MLP neurons of a small language model. Each row is named by its layer, matrix (gate and up: input weights) and neuron, and shows model dimensions 16-111. Each number is 128 + 24 x the weight over its row's rms, rounded and kept within 0 to 255. Numbers have three digits each. A neuron's up and down rows have the sign that makes its largest values positive.
After each neuron's rows, "fires in" lists the words (lower case) most often at its 100 highest values on Wikipedia text that the model never trained on.

L3.gate176:142167165106112123135122118122153156126158120100161079083133144135119138158102143096137168103148100152130149164132156160131127141129108120111122126110083116150103176141110119175170119162097107109165174136133153161129134122170117127177128122109128131142125145147117121138096135092130112148
L3.up176:114128107131156101157136112147133137167160102117122124119112135146148110107156098144162110179144130130164123150080129134145092157088150170117144135126100127141160106124106159121111114146110099168121163100144130124142151148127137161170158111120076177133113118104155142129095117123123099134
fires in: "and", "career", "of"

L2.gate368:144110146120103173133123159110109144118102184088109134142080159116127143146143090072153140123118143123153092139125173106108066144089115129090119127119136110145110128129114129113160082100118136091125146101126142159124156088138163145121147107104130113136122154114139112140083134151117128142
L2.up368:135107162182088136138134151145116121117176148078137111099111148170134117125144096150117145121138145142125081125127151145132086127117144158111138150086132111110100139129147112148145112084125123110133189118133082155140139073164136133152111091116144143155126150139141144165095142098116090152
fires in: "of", "previous", "activities", "previously", "freeman"

L2.gate105:144125160103127113149151103130144151142105129085118100090123093087166140112123134109110122131114127107133121118124092117132144171107116149134117160079108134136136113140098115144144132121136134056156135126132127149126112136174140145108098126145109152145120134164161166115133147143083133157
L2.up105:103149131141132150153177121129165149183112131115150069104135137113147123138110142172107099116155117126121153119097110139114114143128154124150140119122130147153130094090112153146135133131118116137173142159126152136169114127175119130082143114106100148158125185127169117124086126127139148140
fires in: "by", "pacific", "with", "specific", "defeated"

L2.gate160:144133135117130122118150098131145066105160079145109160141102117130161136150100172157120118147097103119048093129152104132116123116144124160110136146105159098149126116116109122142153127147124171160147157119164129120119149100123086077146093162106125145159101180131111114085154153111135097102
L2.up160:089134138154121106144140110130111119156152113129138113073120090126127088136132159134099128127140109149101135145128132137158135147123129145149111172126111130180136083134098111133137143145138162136139134140174154130137147165144089113139155141116115166149083082124122109087157162089113122123
fires in: "into", "air", "home", "tropical", "administrative"

L2.gate419:107146148118155147078116144181127124117132116115093168134096098081138129119119116122110125138132098123069135135131144134128150115129158134079113148122084134123101118120156093104117138162181151107118100111163119183158138102142091118134112098153179095108143145176121103127133124134119089139
L2.up419:135108139095127124099102130142125168119160164140130125157150127145125151134149114113154145092160113151150149187162121147138147110132133154113137147126104137085128099122116099120107159089107112086077139124142156169134134115134140160119141095104122149115134114130116134146128151131135125134
fires in: "of", "said", "known"

L2.gate184:131179172143135117068099134101149106149142144156117100102109139113131157123131139140125119117158121132139151178135123149148116084144120169079134100146150122114130112136103100157163155059153117145112121140116149120153098113123110135122114122137075158141132148152137146078110155131102132119
L2.up184:108131127152155125073159126174116164126182131113129130120143116126092154123112126137124094132090103093075154129140136163138113132142131124085137149179144084134103103111146139109148107107143155157151118161140117146121144145158092147115102167119114158110143116129096131127184174122147129130
fires in: "member", "director", "player", "manager", "barbara", "career"

L2.gate117:140158171124092178079145127135132136144106106128107125166133125123135124187138126121133138129114137128129127106172166078094095144140165067101108103099069129192113129149128118139126161155150148118141141156132107119125138124133111143115128117135102161085142158137135134124108149117141133086
L2.up117:097120136110099118086148121126138098126192131170121149142087102169153131128097151168138165112124103148086117118138163113118123133126183156119113129086126091141139130111133107139125143132172092111138117122178164157139141097134127155153136115151134075140125111178081130078150122108127128132
fires in: "known", "children", "language", "village", "chicago", "babloo"

L2.gate253:117141133116132110105116109153138112132092108143096134104134109140158160147127129129110109148163155142125105151122148145125084164134089140107105163134108073079149175146135123145060097128121106114079149126092165113123140143126118101158131102139117123111125105116122102115118098134127138156
L2.up253:130139104138099106175101130159113161169106149073118157131105133130135097101130126116186137113126147147093093148113122132123121132144101131104160154083076142123096128124148137121089126177114108130142127171128125084086088138108109120104156119140109142107098091110155137127144091143087088103
fires in: "party", "singles", "of", "middle", "singapore", "board"

L2.gate226:126132090135125148156124109154109157094109154080089080132099135083131116126111135113142120159115171159096123125116081106129189113108162119133088178125124144130063111085095111155138141133142094120151092083104123138152093086085162168113120093131096111137112132147160138154120125139150122154
L2.up226:103148104138094102156147139172163130106115116076132115149098113123105134101118105099147161160145148195133114081112118122117174122156178127120160139108122143113146118118094090157112122134127142124137090092105136103136125142081155148124133122090105107130098130154119159160111114152103098139
fires in: "has", "have", "had", "having"

L2.gate261:104132111160147137131105118160177134106163120100143127121116132103120126115138138149141130152134158115114096114142114122107109155126161120152129149123112165116133101107153114138108123068146117133168139124143157095106130078142155147081148150165146135152110125097086149131083136119150118102
L2.up261:118142148091104108146138141179180151131130146137121165124141164121122131135169135111082158137145164114087135170139142138095144092142107118096132100128099149171120149167152114201141117138132159081147082133109149153127158124132080105110095131120123105155103133122142127165145148111115123099
fires in: "to", "between", "with", "using", "through"

L3.gate445:128163152141133157143097123136098105126164118112168173136125089120084101133120138141152128134107123131090063132135110176111164117113152130136101152135093144142086097086085079114137092108159152152134092175114162116119152074127130103099087151134129116133120137146124165157140107120116081124
L3.up445:098104092106141120141133141110154095111134115149154151139152117123153141117108143140130147115161103152128111120078127122132135150174149149144088163132089146078151112147131111107127158110130178123135109171127117078153150181094140176135092114169123112127184130141123109137088101138104130130
fires in: "with", "were", "to", "are", "had", "been"

L3.gate303:090109120124111132128108124127137096116095106159131099173093123142139164139102156105149090165155172150134123122126074139169123174141116083138104154134105149104154116139126122145105132116141098096117139153112091085108139128134142106167188154140124142103136156124095141115150076132139103114
L3.up303:081166120127109115135139089148142183134092139109162117138102194118168105152131164135130147137136120153091091122132115133138142114114126142097135148164132103122127130151155102095155168114131150092130079136108135153120147115161187091108154097106156115087117143130135126103131127166137158167
fires in: "her", "his", "this", "their"

L2.gate331:137120140129143104121113114136124106149167156096116181115157159129148122142125178115103145129135109099100081147128095119123104160143127112087128163129151080093117115127115078140097101160085148142128140158151154145117154138129131100122156160136133090158093169128131097155126087163133090103
L2.up331:160163143126128156166114120118153136156166108120078141112104172107129078079133156100100108076161131109130125128162141127133117110157151138144145122146090142136140109154104123121123136128096180096123140154156184141126149129123172130132135119142063104135112157119096146153073138114169110100
fires in: "received", "total", "to", "on", "with", "receive"

L3.gate284:123121128118158162087119138121139109167105105111146158135120119123166114115137116156117122123140120136088151110112136158130153119146158118151114122115147110152125110116119137088111107140097157118112099128132185180178113100084110149126139188131108109142134144132122146099133160104152099109
L3.up284:136112102103182141115132111102100128104138133100135152092147212103149146074133098141099104126126134153076142142141145097105150138127145092114103129127179124145119097149115090138100135109124107141151155137174157182157127110150125126151084127102141132079181107113132157145110115096114104146
fires in: "with", "rovers", "losing", "on", "loss"

L2.gate214:123113133107105118159145150115103135152119137111151112156139147117121141138172172126127179153136102114161103173160122142100123136136151165136133116147082119103142135167096145162144134095138143135116123173114130132133118122125154119124139101112150116142065132105148098154116123139118089150
L2.up214:082134145152083108141146146111136138107098141174134115149143109131123113127120146097118130116092114138107100105127099145128148099160114116110103117072111159105135147115137123156136135103096149168099149135070139095173115174132102099125089131090188103121154104156088111127138130134099100133
fires in: "they", "following", "we", "you", "sqmi"

L2.gate144:135111146179159153107107104086131134156112138179109123116096154145101069140148103117136121108121111096096169154153120121148131140136152142146138108116129123116096129132095134084133154170144147135080176103179097153155133091100111112132164136128108128138083114144107104135119141085153147146
L2.up144:170135114164141159089114127111147130147087144153145083089100137131124106189111143130106129123124139139146148142131133120137126074111083094126133107129132119196128171206136121119172116132153162173133139158160122154167120094122134138132158109104150091139107104189142076113121106108142155123
fires in: "people", "his", "type", "children", "andrea", "personal"

L3.gate17:097171080153143136120119148119136113173136157117160115127100154174159181133137153144117148181119116095105141129141117157141127092140160153069122095149104145082126139180127129133136136144138128156119133147114125150162201108082153079086120174103097191117117122118191121113152132150158106146
L3.up17:138147102112148136121121167093109154127140155147121128099126125148150115105122147092162101114148119106152139117146139134140099093122145113086146151124126144157135098135140098102150162143105120131188112176120108111143094079117115143101127134097142153106077145135161154145109117145131148131
fires in: "her", "his", "began"

L2.gate131:145119123100094133162128071154092156129119121101163169126111140120144132169104134066150155143091176156106105148144105089095116138102145151130134124130122143121149100131119121149107122177109131110147124128142124110153123107133151143139119161141123150175096095110094100176157110095097128131
L2.up131:144147135108149139163129096146122160130138116085162161121116155117128127150124139087163161145116192154098102155141147103097143141109147144116163124114114114159169101149114158172082125150112123122147160146126141097129130143134142125125087169125111139151105064131100069182139136116121119116
fires in: "in", "by", "of"

L2.gate308:137107109084152069144150149152143104132105115119160093119159134195064181177118115135119127097121124102109112145133117162134145097137122135124105150145178115116167141110162089101114113120137094155134131183088119107142124136111126115144154170173096166115082161162098099109138108163168127125
L2.up308:114145142141090128116109168111141148146131102098142133154147175115115171125092125132133125147129106155115145115143131133145096146108114121136134149126143138116122070108130151134117113175144059115128102141081142160135147175172126115129157131148103160085108149106127153133126112138095102141
fires in: "as", "clubs", "hollywood", "club", "her", "hospital"

L2.gate146:142104160089130156118132121135138111102150083091109154145127107132132124140124114078085150107098163110108145134143132128126125118131138130118106104115135099124118117152133108179123106154158150143137143155112075101171159173131127091142092155158126110089176136111096113164092152130126077104
L2.up146:092077056149113140167125131115145097146145132139083148121081112154141143149136158108120124137153124171117144138126130127122110110105140142101147129136128096136127091172140132146130109139138144166118114123117129167166129149116131077134126117139131105139105088117112115152176171128124107141
fires in: "to", "since", "from", "of", "just", "bob"

L3.gate403:123121158118151140100108147168132090127096119156156140141126110117129121164106166073119115213121060098126140097143144097109117137123147142109140112112106103120143107123133140109125103147128120079098116144142111147140104108088115118129158131110110102180135114109110140102129115139137127122
L3.up403:099153107106162126090119102144119118126126135152102101115104098095145129110117139097160114117133104149148180106102157127108151083134142118139139133092158097111119124136149154136163151175111097111104152135171115149143121118091101142156159124144159106121126099155143169124116139158140177114
fires in: "his", "the", "her", "s"

L2.gate30:118134128149097159138126120128114124141152155137155117164071158183128134215095122123141098119139144140140176148129175132133135103108138143120127137110105120110093105172141153123134127114151147136159122106135138180167146105160141105088143115152116125081170166128161091127089184129123082140
L2.up30:121145139157114160120111146128136151138091155142085131134146101132139135098142125170148126136112157154151126118098113116103136153136136144111124182132137143142096132161150147171122155125112108133146156106127152111143114130130131150147106146066144126152152086151124136088156092139152115116
fires in: "who", "age", "speed", "sp"

L3.gate245:144089111118122137111113145144112124123126151077105113109191156093141127141159103110165097128144122113125147140112147153144138136081156147135140187145126155110080140107142112134121182117085110112104095113120132124129082116128165137112104131119125130115119153126114129120134118089147175103
L3.up245:165104083155118110099120128151147117128155135065087134122096123163115117105090124137132085142143117162118138124126115126145133181128125162126117142149078153119107117089120160119133122120168121135123153084145149139111127146112121179088095127149112175079108152121141139131122148104135105158
fires in: "release", "squadron", "league", "chicago", "partner", "studio"

L2.gate173:087118084118119133098107168111158147146150152169132161145136143181132153155101134141115139138165123191096121159161117117123124142145125148152101138108125103123127098193115117113114128136108124104111154098158098130137116152128129166100143165161086139135167198118138116120119126070144146121
L2.up173:123115093127133133123107127140100096141114164179075144126118184156133147124095140131101148108143117121123114161136106110132141092111149101155145144103128126141124119173125103107146161150143151113141117112130135159148074125142138151116136148144108112135141124146117135143096145082136168121
fires in: "known", "served", "such", "thomas", "shares"

L2.gate22:111147135141179138128129124167112116150130064132151135116111144090157121126103123138133108104146130096136097162160112106088137151086096127147142106131126132103121144145116107121137130169107089166145099088127107132157169063140160100105113096135136135139154092156128153108114132100126122103
L2.up22:151154148105141120090134123130115116110100116119109156147096139145131115079093111112108135112107129172150092137157110150130110145163063153131111098139097124094124101141101135134108164143111153108118133082124114125070156115126127089105165150087128102155146117135095175115142120131138119096
fires in: "known", "now", "early", "nearly", "often"

L2.gate283:124137118159081124172146181110103160134116110119144117094082133152065142112122128128162125148102151181111113124125086134100129115074173123153138102112118135132099113127138107108064089129125083138159101118119087102160080109107141108107130125141108157124100138121121115168114153113128168150
L2.up283:137117114108100124108144101137155158075141139129115147128115143136134096130147103130209154096118142151153124113183128128161127119111145125089126133139128103110129117085116141136136154129082125066107146164121091098148123164102120145147101094130131134165124168117157129108116096134149141114
fires in: "in", "center", "college", "by"

L3.gate430:156126112107131153126127142067126143121134142147140109147104181138146125152131098171117145106162099141097095158142107128130122137181181125128132119117142134124128114141115172093098112155126102090114118116144145157122106133146142157130122174153105171124176117128146136102113144154143145132
L3.up430:184169097136144163112124156090132168146142134176086142161102125131115147107132137122147152120114140123111152145152159090115140132145148145130137103090132121133105155160111151132107167146108105086114187135149137154102160155100101142162176139150134142103135134085136130151122132141117137077
fires in: "known", "such", "texas", "carboxypeptidase", "thomas"